Weights of a small GPT-style language model, trained from scratch on English Wikipedia: a variant of Adam for these matrices.
MLP neurons of a small language model. Each row is named by its layer, matrix (gate and up: input weights; down: output weights) and neuron, and shows model dimensions 0-95. Each number is 128 + 32 x the weight over its row's rms, rounded and kept within 0 to 255. Numbers have three digits each. A neuron's up and down rows have the sign that makes its largest values positive.
After each neuron's rows, "fires on" lists the tokens most often at its 100 highest values on Wikipedia text that the model never trained on; "fires after" lists the tokens most often just before its 100 highest values on Wikipedia text that the model never trained on.

L3.gate87:105091160138129109085108156066090122155130140184121165112092101122130129156138145083144152167095156081096153144119070149057144134114169092057190106145155159173146107119071157058130155151081124165128133143162155101105178152075181151095147059188149056119151100095084100074129100089122106096
L3.up87:146151120161149137116131087133099130151126158134136131126154123061086151105120109107090176127151162157128147109117138187136133083112145096132112138188203134140139129101110182122129161093107124136103132101133145119169131062150135054116206126167079046118096088157184200089130153125114177145
L3.down87:187072105125071159128122103107110087159125108084150111122161143147166126193122158180142170121113164107159111100108102170118110177087149072139065124090131088165160144105131168137071116127113128142132132131090159170137126104118212152128117103197112099154159103120118120116169121153077139103
fires on: "s", "c", "0", "st", "(", "1 "
fires after: "con", "Con", "| ", "2", "1"

L3.gate59:144169150118136118178129213135062128168154138097175080156093080183122156137087162159074128118094116161127086071158071133159184106121144211162113127144207091096109134112041143124050141158147118116133168081161080061084121114144110113140161154079152127131180133169141139143146108124145108119
L3.up59:049110133113097114120127167097139099168130179067103138137158080085129150074131076147100178112158140113095140130159081153131163119055089162120151097136115182183095089110122133125115129156106077108092127094171092164115114057111133132113146068123124131069089120197181124092136201120142153154
L3.down59:091162116147110121184081175198158089156134129120124075167125148088104163085147123193105148154107174172118073123112124163154145107132126168131158146121146163141138098130129146077064143087161061101131086143202065118120095137151121090145194142116136181046127154187185169106100142125141103154
fires on: "an "
fires after: ", ", "of ", "as ", "in ", "is ", "ed "

L2.gate129:079083157177169086199123106094100098152113143103085124163130152112102161157139119143129151133109159163114162129197123178123140171171154153144096172112099157105124116142049136109158131065155099119092153107118135122127146142162135131120093082184136079144105147155158071145117161096156113157
L2.up129:124028139125167083126143168107118195156147135112113146122123147092106017197141125158121160122124128113128084092134136172147141102120184122123165130164133111135127143117164073144133181123164155190097132052104083138121106160158186081127139137114114109078137060144146085181157165079126136137
L2.down129:159175129146144117151164162168123131091139147136110086018162148081100109114158105124078073124099132138192160077104096172099052075099133147086096128138160113183136118163157175110059155121140095165221139161145124088122166069077132081135160114108158149165140124114166169085131133128180121119
fires on: "\n", "a", "en ", "qu", "-", "up"
fires after: "re", "==", "===", "Wh", "th"

L3.gate233:146092224158149125133158139129142122114132095112126096152106130087141095197122141120098160205125168071125181107106105169144168171113115140084158107085172143106134102097144106073076154106173151127110180130148146124116119085091099132117115125176155118070102128090110125165157098174065124099
L3.up233:138090115127069121132151170093149184102120144172166129140142147137156114180148147111142135205169093177084110141123107141101125122067189085143089129123145089073140097139162144120119152120154103114111077149174118144151141086098089079152144119136126148089106097141185136163134137078106148083
L3.down233:111109121114106107167123127112124134117166105157138120168127183131156153098145107195128127177120145153128120199142121155145239114121167126131054099120101106155131103098118094065107120149123105144166124157161095108132151096109150139110180108152126092123168080076156119101136147161114123121
fires on: "inc", "pres", "tiv", "s", "ac", "spec"
fires after: "re", "ti", "in", "es", "pr", "ur"

L3.gate120:136166100045107118165106118132134121105085144100155130174191136186134141111113148136120084109106116175145166166145151162136140076102148203115168164143123064141153123102124156113103096116104151162114156068170110116081155112184139102130147099126152077188170107179152161123097161114175130182
L3.up120:108181179100126121087121129072168107199129183144150101122113128120146120093071124158140167117175172163130151110074154148153139176090117115159131077116172145108144133151084092133090123153077103133106131148163157142117125154006118130151137175150156130129104203237133119146146178106076134171
L3.down120:119151119071170185104120128111168132171108199119129120132106127118095126168141061131131119087133154164060130159113085193118128156130137138174128183096078131103091151156116132161088161122110102113119109169132071148106090113176163132173143072069120149125073180073098135097052113104095135083
fires on: "a ", "an ", "(", "n", "to ", "v"
fires after: "is ", "con", "was ", ", "

L2.gate228:154143131074074116096195146168091167105159151089080109130117088062146115071092191160140102141119143168141143126141108128131140109181056129092158142165137170123141154138108154091111203141113158209132123089092079148077140062125140092117144067130108107170146144210190164126096126157143115178
L2.up228:136048154090122079147182147143123175105142167098150164134114135104108053151052130109121164154136161116140107155171166093108140085053128158139158147128122104109174174169160140129107105130183114128163101136163086130103142079176099041168187105070154102043063153143136157143123145124153104119
L2.down228:153157137087179090132103096199118093115091099109136118102112118173152136120092174163126139160139110129162115173100168141120060105140120070161088126128100093225113161164120145122075089135136102160123129105128115138165182137125125085146161110157155134124118090169094116123056139097116167087
fires on: "s", "one ", "two ", "ch ", "other ", "ly "
fires after: ", ", "In", "and ", "the ", "su", "in"

L3.gate306:147123118095115187152145140107097102146140146103163126132144167114073135088068154133138075160125140081178172156124143141090139163118095121064157176153088186138132109104102146029066113135115146118132118071146137165066106062114073080083128098122129036201138152195095143101119143160097150166
L3.up306:090149128127156099163092138118125042160108074157145127142087134092077112057080115133177154170143125095107105119114096145135131086173172118087140167126111149138082068120125109080101071098129141101141141081193146139109115080144118112075127100094131114124138182146133104101162136180134164123
L3.down306:154142112145148180137101132147154121160084172097091156088093144118082100022107103134157124154140106088113121142152126155135078122133089083052155103072107120105134059125096162082114161132149132148113139095166139126109096112133119083097089105107148101137121138170105172073116128081107161122
fires on: "a ", "an ", ", ", "), ", "American ", "ish "
fires after: "is ", "was ", "an ", "s"

L2.gate213:063126188144141176139169101104136114187080189137080144146101113056086075089164102166109127105137135096049078146150133143181176128115152119179162122135121071095109136118148153154093150128128149100174191119165145107150125109136113113094136101115116081065096164102136097102125055184153104127
L2.up213:088179071053085128119040154146112140126108102149125102116137132111132150123155114084092062066120179162159107098111092154150118130117126141115149162039163101169099142126076102100124146192083119119101103077154052131129110140132104153148208110121118089162141131171146183131095157136116140127
L2.down213:091113085103137168096101141134142127138099143113122058092142094101155138072166123114115101119131136112089167123190158163167043163140165095102172106061039135153079150112111125137069133107134135109133153123117088091131154127166112121100113114150103137088077142173179170129129127117120141092
fires on: "which ", "his ", "this "
fires after: ", ", "T", "), "

L2.gate386:155096108118132132128086111058113146125114143080096166146084143184130055133199092123109099166076146179116160160129127182142149139127047137084087162178183108122108145155084058162109157126128144116110170136115119100102174175127128120187133178189135093156138086139094043165115125096167144142
L2.up386:115158123145103140152137108109127087143079148113180113168119135148135110120133107145136112102082115169112120116162078150131169116043133136153123088131106143134159078114134097137126108160132136159094093155146116118099071122098186156128155120142150154146152163154126132165163180125149156157
L2.down386:173136105123133135167149124159130133159170073084133097152138095152145102124167115114128106182166105076170143127158187099116090114126072118082076203074159119155059144084109095066157141128120178107118180112084192205112127115171104106146124133124151098142142091138087120134123118132099152114
fires on: "\"", "le", "el"
fires after: "re", "e", "s"

L3.gate46:127187163168106143175146117147155067167154173096126162158066144138134162105101103142153144120148079091091115190144135149118133112160175100095131164146142134153103134089145095056065077132101110162119107103090034166133104102110130087079138103142133094166190156132125126131100088088155163142
L3.up46:125135126133096143163116120142151066145050162153117105129123103120192147129124182147197082141099108100143136170143173148144134160151111159177101171147111095159120153092168109138117100140169176112147103151168131172072157134155153149068078084130130148079067154123165125155084155202129111095
L3.down46:162113123170129121128071172180112076162121099157164103156084114120137162158133135111169143097096132093138135177109110122105172164097148190117119103115186139149106208160136117126139147115118144137078111113121155135174128201105120107151190113130091137143130126101074098143064133154131138110
fires on: "is ", "and ", "a ", "also ", "d "
fires after: ") ", "is ", ", ", "), "

L3.gate297:186166097183146117143093169149096143141115072118169167154101178140094182142109086152102168121120133158140084091166114090052126087130135118130100132098157173164103200153099108082174140091124106154090126148096081096169146117135205162141160114162086140163113102101045133105156141114136113149
L3.up297:144162100120107184120179090075092163093109183157145136141176128094202079093194091088127078145077131146147114122101153137096148098159153138147159161114153078122139135080109141100163092166191130149135205153138139136136119174083111134156149097109134129133133176171124146139118049118142130132
L3.down297:070101132104127113094068115100039114103143114173087101117066066135150128131134142127074132147060165116144129100087116100152085104140132117099165129146130127126123116136158100103130152102113114138103142085083134169135099152131136104171113177176103096130141190117127145113108052122099155117
fires on: "| ", "9 ", "2 ", "1 "
fires after: "| ", "2 ", "7 ", "1", "9 "

L2.gate120:118179150151119170162193129148094140099108145091067197185134149185117113201145160085139156196148178073152192115100187146128186121085058191111094094189166078121105130091077160116121118121165155161128135125108160110088152166128128120161141163225072140139149143201101114154119128156139105116
L2.up120:161082177076138111164170133127145152132141108072064122106182148136128121114116099161067146147097150141098107163167125144150128135109095124166109108127155177153110108147141123102157056111120080126110127207133089153135134154156113111208106164136131164107142193132116132135127167124142153149
L2.down120:110126144185163108159181078134174107103131147118148145206121159138118123118155065098090098192141085146126095100145201171150140134153134101112132109162120121171146100059116079103127119075116232101137100108129165132139121098129156150120133139156109100170191146107089168130126135100083197124
fires on: "s", "\"", "V", "e", "am"
fires after: "re", "ard", "ord", "e", "T"

L3.gate127:131168116141106069134125087125099158115135131110076147141126106103085165131183094212080122102145141136166178137118121212185157110156129134126126127092158093137166107119102159119137145101089146117155141177181091038181139104140144140113120090165107103086079151124113173140120096149169110121
L3.up127:130126121083126206118097158160114109140102202156118144137137115098110132073163105070155100146119140147165113138055090204134145152090115149136153146131081180152121140126093152151064188165104096146158108095201117141083115164082150096130115122183155109148129134176143121156110141129072134127
L3.down127:106107143110141096090100190146101131120115156086092069163174101122142107125153104160056131132227131202084182099128145154151049049140161088115145129130118100147115129102147104145168143118125157121072045116165139078161109100174077095133095098123127116164161147160211153146125113097149121106
fires on: "which ", "It ", "his "
fires after: ", ", ". ", "T", "), "

L3.gate150:122070131087159126095145122076114148118103137148165120120148144084076072133103137129057130134128127110120096124205121119105138129169136121172137187128173124135115056113163130114139107150108116189124109130165109058151114096177094100105171130134149095129080125121112103114160085071159145115
L3.up150:065091118091093133091227091134169147092063160159068074128129094162107118103085191129148040135105096176168125130171171110139129147174151097148141194041144069152173142132131113098083114155133150125150134102159095109150127178152151165149148080102129063196143120137162194185123095094176129074
L3.down150:140135150091147165115128106132117179151102152138131150070167107093173087156158091138125118099166198139133153139103089173157000189143109155113144125099209130147136111125148177104121227121177136080196153125118184139132169094124130131152096113090167100119121114088149107130077144134134130095
fires on: "and ", "it ", "which ", "but ", "that "
fires after: ", ", "em "

L3.gate109:142104110139129132119091148098107114162109134118135137102124133107117151092119086145104127157146171191109098110112121160068124113079152151094121134125141134086058129172092097164166167142097088127144161121188087145126058126148156096085156116123144091127107167159143122072116157156163073157
L3.up109:103120110141144143154102145081106071157168139086116190107142097130067145189094119156195112166085149147087163131171140135164111158114154068087159094128158142141137116114132122111136114219169126126129122096184062162157117102119113093084131093170161096139138171169144096072154141122152126130
L3.down109:165136070160134104146133134126129183158099116111091099086079109147136142140148151159074132105165126104158100166114097131153000159064146121124131149136094125119115198111161173219124140150104132110103139172204151216098101110162124110107140160113033124131111161156137119063071155146152110146
fires on: "a ", "the ", "an "
fires after: "in ", ", ", "In ", "is "

L3.gate425:113134174127153157155168091139081149167052152121109116122082165111154156111117112127137088092126048159101153112195123176128139113129132082139175184123100072115174158089120095145094148125126165108200083080109126069166083111161119094112109081167129090119082099189083153164178106092198110123
L3.up425:147143119134127193176146077089122160123079135091185068136136144154107109121086141198137088092104128154087069138163154131151105094164123048189137140168104130144126115108097149127088126157137169114112127132103082165096116145159132135093127124041158127139118094186152141104130106131179132134
L3.down425:160161110118087156134159149152087158126136139185109090144101143145130099143107108142106123102083127155132156137100136105137048161108134143071058089168133144130032080147151138184093124166136157151064148159082124201100138193117130121163163160123163117100138153132117115070113130158136145073
fires on: "a ", "of", "his ", "re", "ore ", "ic"
fires after: "T", ", ", "c", "s", "is "

L2.gate8:097104172168163110093104109074056155130142161036154082149127145079075202198194097106051133133081148087099124119153104168122183078107088170116176160151154102202173087134132086067119161153109112134104198094098100128094115121121145068165112138126174120109111120124148119129133097119091144182
L2.up8:118129136161156140149090141093081132087080208138135096104126144123099178143119055184144176114118125104108090105109096176164157054161149143171122190082184083181128064113133174112112116128135175124151145127087127103127132222175124051136130132152134134078203133145168130155085144076124134129
L2.down8:136173111132144112141131149115154126120120164092111107003127134139123114109129087181172189089140134099107101095122119144133000106152151125142101146094183093128150057110122157151109160116089178123127131140102135123100146155142103138119108124125115160154149137134127104111111144150137081118
fires on: "\n\n"
fires after: "."

L2.gate6:057128154125181084148103101139138086113215106093112150145149172156161159097088142196193119135194136096091152217126119138138165136105110182124166166111116126068055138160166144107122066144116125110113167074146184143107120112110076157110116131133150137208161154167127155104147135171152110144
L2.up6:101176141126152138089153130158150074089062113140083183151205133203121113205121128128168126115131140143141108160130208147170156142157097165125082077204115074150158067120124168135074112114114148170143110147122119096128190171137165079130145173171089117202123116143095158112055083167138141102
L2.down6:161099152129122109190200142157117053068229079063169103136135188156108140103094098160133143134193122124141067126152142142111107123088143165116107181081156151086089149098115112162084122168127135125093133098114133140152115175086098114132117145127077146121152097174111125131133154095223079170
fires on: "b", "ub", "("
fires after: "ot", "cl", "l", "im", "Cl"

L2.gate104:085119108093094132167073173109132097101079140161137175149128170133108128102120091096086055138091096166105081106131081155135145099126116115081123156133109130113149117123087103093104187151145154142109134132092115141114094106125156152154189146107130127125120096195154175103130111133142153122
L2.up104:111106163114136121102065109117090143088144147171172202104098104115128114137118059101125119131117113122099100147086054168128138125116115109129125140134137126058101162198091119165169185118139128146122113126146033123113143066136146118124182129135139093094072116137130141071128153135174161142
L2.down104:138117100097137127133073123105117179198210107104101122095090163083100088167135125106186132149071164160159147102106097118098020112085134124116156064182115133121139135096104116093129090104099146105138158131070203171146141134165180105126088134161142127141117162097141068138135113113078085123
fires on: "\n", "\n  ", "ep", "ost ", "other ", "ah"
fires after: "ar", ")", "m", "c", "s", "an"

L3.gate463:075116127192132034081146139086078138175113162109148146099099132052131221117162136169091127145124156119115161137160084116145121181152086115120138110143126139125088085182175129124161076134116107103074086122122123107130121062055108125184154138116146192137151112163194104146151158103127124202
L3.up463:172121092175180132127080114152158138136127116204100070123107206153159204150123121195141125093068121133149161110113111137205145131183107112063190083190171109176144090169111113122161148099119108096115053183116124128135138137116180190149141160120150116158095128139158141139096110089142093159
L3.down463:171096154114141166147167116126151105128174134123086160138158078115144134133121139133120125081094095087165147112111121137149115112107096148134125107177167114115095147053097114102123114102222100168185165116128081175159110140146135200135102182108119150140116120120109162114141120106077136134
fires on: "k", "y", "and", "."
fires after: "i", "u", "A", "li", "comm"

L2.gate20:120158122056111157107146178131153079111054115162116105156104098165089157074103181096113103142105181104077159177119150118122165120109136123158145130104089113108126169092122128126117106190077104140061124146115087106068135138122124133073130095140125134114163128178089106142121067092178161139
L2.up20:175175096056112146153194183171116162167119097121147104126167088076097098134162171171158154099140109159173177163130178093080108088188112163127060160116175148140084146130169178081176124132075097155166155074142085128132129160136123149101162115166070156119131069125094158133165169093143086178
L2.down20:108119116144150149144141109156178147117215149138039178114099135094150109104156079095121127126173117141195158062105172038050052049116110140124110098169139136107141107159114105103120176134115141121157102124098138191150126126158147157163088140087088133166128083092138085096148182158132156135
fires on: "- ", "over", "enti", "ar", "igh", "7"
fires after: "\n", "ot", "l", "c", "id", "sid"

L3.gate474:133131095077099158088121180139091129139157137104125193140119107104073128141096169129126067146121054168152138105156181079090112147138142131098152139076169139109157178173118115124092165113139090143144202110141080135183088157155065151100134101115114074147135134119064145128157117149135118160
L3.up474:199128100127107143116132199121106147107164182105206131121137165113143173106180141111134122093117084138188109168154146126136141085059094066159184095178175128117112135083143112109182150112100141182131111180096103119163172142130156142147170123110173116179063163152092120146070106154082117133
L3.down474:116145066180207142060197101136069106095192096118138100148176215130128156084183123162108085125145148095158056152150132144154080072119095152133102124224167130165103159091116105106124123102146142126104134117098095175111120110150132098091143080140153112199143143103142104132101106100132125109
fires on: "| ", "5 "
fires after: "| ", "2 ", "5 ", "7 ", "6 ", "9 "

L2.gate41:157094128080143096051153108080106175101109177139123099097107161102169123131149073167091156106138129118112187102178085149084141124097097159084145141090201112133137152143083131112166160104159099120097131059129119116115070146148114129115142103157138104138110144108150104131119111116123154148
L2.up41:075067094065140112171121182117107127082071124106161098131174114159155124135119207168135146115139137129135071190092097156109137069138180151117144133128099128154160156192140097122106146202153132050087138149084092136155124127164131167103127157078156077145123086125201150135131134126148173108
L2.down41:151101140101160172145138140079167145148123156160107096162157081048143122143122129152087136128120096122154127130106076198112089145124133112177114052059229105183102073120124139142158143164106133188172139137117071115088132151128112119124129151122152140083088071118180165117140123085115111079
fires on: "\n", "which "
fires after: "=="

L3.gate11:073144119108095057130121156114089094125124113110132145121135126082098107133096118202115174149180120125108102108162104142122146103122174164099135125105161118143084108169154144172148093128133157161173110108125123072133115105180107079111161144114109119128078188108188117141150138150187116182
L3.up11:135076047121140036159147127130121141159105122136156122157167094065093168130171077144130150110126156141159126145156125135142155148096150090165195106093155168066093107194128135140120128158131140075149132057148124125133164088135133113151125110098127077109123087154121144063152130142112132153
L3.down11:130141134080164198106120117150141150133137159123120141095152149149149093142149103155117116138126056114117121079130135142189103085174141185183056084141107109171140102121147112110185152162123149111167136134113092121069069143142069197115171120208132170135133126093071126120075192080092116092
fires on: "\n", "the ", "\n\n", "15", "7"
fires after: "==", ", ", "September ", "ay "

L3.gate346:065144163170124152126112112080080084131137162108101147111154118145068120119084162106085149172131111162087131138083136136070139174084134130163154116146157099075121156106099142145103098123191107141117165083151178143094087132092129157065179096157168151122107176158135126161085145167069124081
L3.up346:097127159165093133130124189109132155160184079116125108116117069110110115081149135109113152145129123089152161195095057085155140070160167102073090128125108153135110089223118151130156117168078109189074134111155061119182141099166120108177117135133159107121119095122160120123119149108133152153
L3.down346:098138149147190154116185125110072108111146181185080151009156101111172138116132123108166084103163112092102086112100101139101000155106142123110150109148103144129107117130144145172137122120109143161135137115127164098109116134147106136089173166138148131112088165139136116182118123125105146076
fires on: "te", "5 ", "7 ", "3 ", "1 "
fires after: "on ", "2", "1", "all ", "The ", "first "

L2.gate15:110148126135084137104154161138142106132119127077160114162133112189111152114121192122094072126118135114151174168132140139096169103110112189132106112160167139127139140082154144110089097134147130156087164106133130130101143135112066156129098124109163149196163152177111154139053086147164107117
L2.up15:111180106103166097142134153128189092084121160124092079143169119154180106092162104121147077109133167126097077102134144135128126125123146163098111115183142061137153091099102073176134155133186166124129134134096103134098069125129197166159093154071160147161184102137186129108127120130114172108
L2.down15:190159179120099123165154157120167138108147175106165069091143096130126152138137073058151163162130160143131085095132105127113123151101122193093124162100089081096145073109117123140182130155166166116136140100147112057124104074060068123131118132135110118112133146178088161104146162172132072201
fires on: "(", "year", "b", "}", "′"
fires after: "/ ", "od", "ot", "2"

L2.gate501:061092118089153141130128073114111152138081128099144167166103207089033122149172125121132147111100150122142080101088150135127152137116156144103094145112152098167127154103031112143080152091157110162142142089103080108081135128129115133150099122170144150171121052131097074132170095169167076194
L2.up501:155094092150123144094112113104102157108149131139121063107177088124133115212198213068179106113066169148143162118132158074074154088179072130091125111182108224120118097111169146064145084116140112185112137132156133090160174123130182138169130122100141135099158186135075085091111095152121126170
L2.down501:125121134097156128136086101116095098149125104148126150118179110151108177114180131161195120177151115070104141068128075075119068195155114106166072129131136146123156115118106098123048133146149129189097110115116165134104141161141074117108139072147160165143129084189135103102122106164161100124
fires on: "\"", "op", "r", "le", "e", ": "
fires after: "ur", "re", "e", "op", "r"

L3.gate319:136096112115149158145098142124162111150105156114096071137100113144109156090155097082089124109123184158162094144125132194129167124156145210154149135160146065109140138205167157139139191161164174125107133051125094058108082118125079085103180154071147137104113160130122174190150082129109167139
L3.up319:125151128121097076117081108129110149169112054085126121126119097072135120129144132178130166116129164100107146054167120163194139107134142124102133142118069109125146134194122092133123095129144143154151129131135137101227130131144135122173102167085151126048105134153161138117172152082100143123
L3.down319:153112170103191124116157124127136194073088143160134089183086086115093211113165150134139130156140157108157097141129097128181255146140136152115158099129085157183134139161105132150151174125174121065121114098125139061122127146130126106053128141049115097067081093132153115164160147102124173075
fires on: " ", "7", "3", "2", "ies "
fires after: "| ", "\n"

L2.gate505:082146052124105113097116142114096106153174072106195158139059167130123120096103144149085074103109105135132148149088104125100139104167128111086120195137104184130160129117124162111039167152090123121133143078142080125133142156122141070104105103127124047210102142145150178136105059188178113126
L2.up505:071121108183112101089174114121085091182061099119150071134132095139138106117189192118167129152134124166173133138083097130188129088121098106063096146135121110159122132088154155131132113078143217151137108137184121098102184211159146127124111153145130097162125145120186118175163108175200135137
L2.down505:109085115146130078110126095145121111137113137157124076135180118145146146109074153145111138088081146109135088148157152125134149167106149119143143102074159109221060176129136118068110138091123115074128141101100158171119180145130142100134139105176139182078105074109127165102135142130108081111
fires on: "the ", "5 ", "4 ", "ough ", "6 ", "st"
fires after: ", ", "198", "in", "th", "200"

L2.gate345:159136143120134167152150106143123111087137102129127130109103149175143226102069139168094124061139125113139135128138131114135133147115108131191157162081089176066118157150082114117169142134125100127110093157109135117168121161179090241072142071127135135170080135143140107056116081115150131139
L2.up345:165191163161106113112139155133081115089182075171138158165118101161097102118211141161125110134072171191152170131100060148104170124143170159114105148126145110144186169111070138121099214141127128171154167136113149093133201128139132155133151093123082093176149081161108122076120075133128162155
L2.down345:120205118134101062130207132056062193140074172135121145147120121183142063130149120117112100110135080095158172081117131145174043131139155128118159158146083154127139102130107119160150132156160159129158169145101127199086146112160135125160144141057158107139084176084132097113115112174148141135
fires on: "il", "ti", "ri", "en", "ug"
fires after: "S", "m", "s", "F", "M"

L3.gate431:140155114186112198163094111122156161085091109100175083112148200158136112109102126137065097141079156100061106166121148100099137121172087102152089161038158076100141141123193097139122118188119127117147164111108158084152190153123155120083142126037170114167147130114115176135106056092117144127
L3.up431:140181142150112147084124125142124069125160117123117121129130113154086161091077191088171144130146167122110202168116107101102161132163142168125125101170124125099196147073115112082174088128125141163083115132140127115105141130122121161116109096113139099215152089160077125124048102140129130149
L3.down431:123119087105147122129208112166082135118103130132118148078078169153128165143111162093093135113176169115146163114163115127174000109115147101091147232127139121152139127129151124144150132155074103070136111121155114150098110156121074089180150150144081108129161154164136161031201132109144147105
fires on: "b", "v", "op", "\n\n"
fires after: "al", "ot", "ol", "l", "el"

L3.gate51:136163122083108121098116183103142083095193099095128097142150146113151169184121163067066125104157127118146160142144066091119176103106187151078123120117145177161112118176104158129187143109134094133141112123122129094123066137123143094150177059065150158112113113120148126158129126087190104112
L3.up51:096089112093123110165111176092133204107057115116143078149170094108152131132128161140116140131121084168116137126195162109152168100132132142105103103132174090150121156150126095116114129088114121194082096131118064095151104127156137160089108109142076157142148081092152126120148145130178164132
L3.down51:127117163049035169116119139099135096086156093149153113101076138076103095078105176103142125163163148131180096136059129092109112102146110122144093136095119164074105167143148138112129162106190103209141129111104116184066121158103047115077147188124100109129076106154134116122139162125146186157
fires on: "\n", "- ", "er "
fires after: "|", "\n", "und"

L3.gate225:111099125102110177098085142078153148128109165101109100127141093163089154122104038114081125137094149129135117090131107135170159137126099175113101135139112084144136113119119120109086181111055155115168148100151080059136080150171102153145113070104156104105135098168176158122021057143126069181
L3.up225:173132155122152091099079113137113165155084179142145078135137129102167138153135161178171125053126155132139107172149126142096142147093162063094136135120165134195106136116126094125128195109127142149122139135129120133147140091145173130087153109180155126177064135099137154105123180133119098133
L3.down225:153107148112153090151165117126129159120102146145132179088093125112181130137148097120111106129178106140192115149160104168079029093115169159117127171117152100202127130110101141144141137133185160200109113115136153165120125124137106095090124176060152102227128072124122075114120160158142127095
fires on: "It ", "= ", "which ", "\n\n", "ough "
fires after: ". ", "\n\n", ", ", "th"

L2.gate214:115140138133142165083156137106140154167107183119130117133139117087108058140154111101159148073130172047121065193155107144160158115112121147100130144182132073110152099149107118172141085146171146138187136072159113119097061103119133152088072153076182079082105145162143149111166082118135176163
L2.up214:126145176136131121127126142124044100205159110148063148072130111097149166090172086124160140168188149107183149141137106125148130129179122156169080153104151141134098104165063161102150129034128117094125131125176187109082124141138121129146138172092070133087113091100141111074108054117150171165
L2.down214:112106103095167147141160137140128166136118199133104079114161120026152151116125181122173125171180155145169113110110073113176158138050108128102150109123190100153098138134159159103135120183137173111114135131085117153098154159130113101123109053121161151109184134106147102136115231105143163129
fires on: "us", "ing ", "2 ", "1 ", "s", " "
fires after: "m", "| ", "1", "\n", "2"

L3.gate500:164137115138104151129125121132162132131130117160176169159168195129080083160123144109113114118118120139131090106145164134101154079107097112125110185111124151139147167076163063087182178126089167131131100125100089085144147146140147121166102147087092077160126099158083157093133042121132142154
L3.up500:192102132094138174117150078101103121141158164089090189130163100076160117069104166095131137154152080141167126163073111150107117104178127136136145093112185121168095177091117165098107102160098113093155178088096105153165160092059134070099137085116151097122147110187119138144181145087091132096
L3.down500:090141066124147148088114095121099112109161101142132089145148153087098148117152128139145143106165154087170070168095142099138207184082121151106058156136093138117166127125155131176094106155092163092158149125109138096049145072081112136146115182142109128169169088151097167172101068082107184108
fires on: "| ", " ", "—"
fires after: "| ", "; ", "0 ", "5 "

L2.gate35:145138138112113116162097157127089172169083148068107071137102130118038110157136188151082128114150114056096149119147079172146165118158129117142157125128137078114152116121162139108143080156108122115160189074137079101122071082147063082041111096078211076089104117165185181105158107106118136150
L2.up35:143125149120123091127099105119099168145104154096108098118143131108100062152141136140088123153190068100143179125123096142147135085129170064157153099126166138104073127132175162147114120125157120120147165121061135121127128139132129082036095141067157112106122095130170205101141153095148176110
L2.down35:132128131164128136112169096104119168125159131078130149031119153130211111122144145144108097131156167131141146151154108107091036133082116121149116135093121164113064075063177171172146147163165115162123076104101113145134188120131170177097094149148064115136113104079140121115164148110149151118
fires on: "5 ", "6 ", "5", "4 ", "1 ", "also "
fires after: "| ", "\n", "1", "2", "5", "He "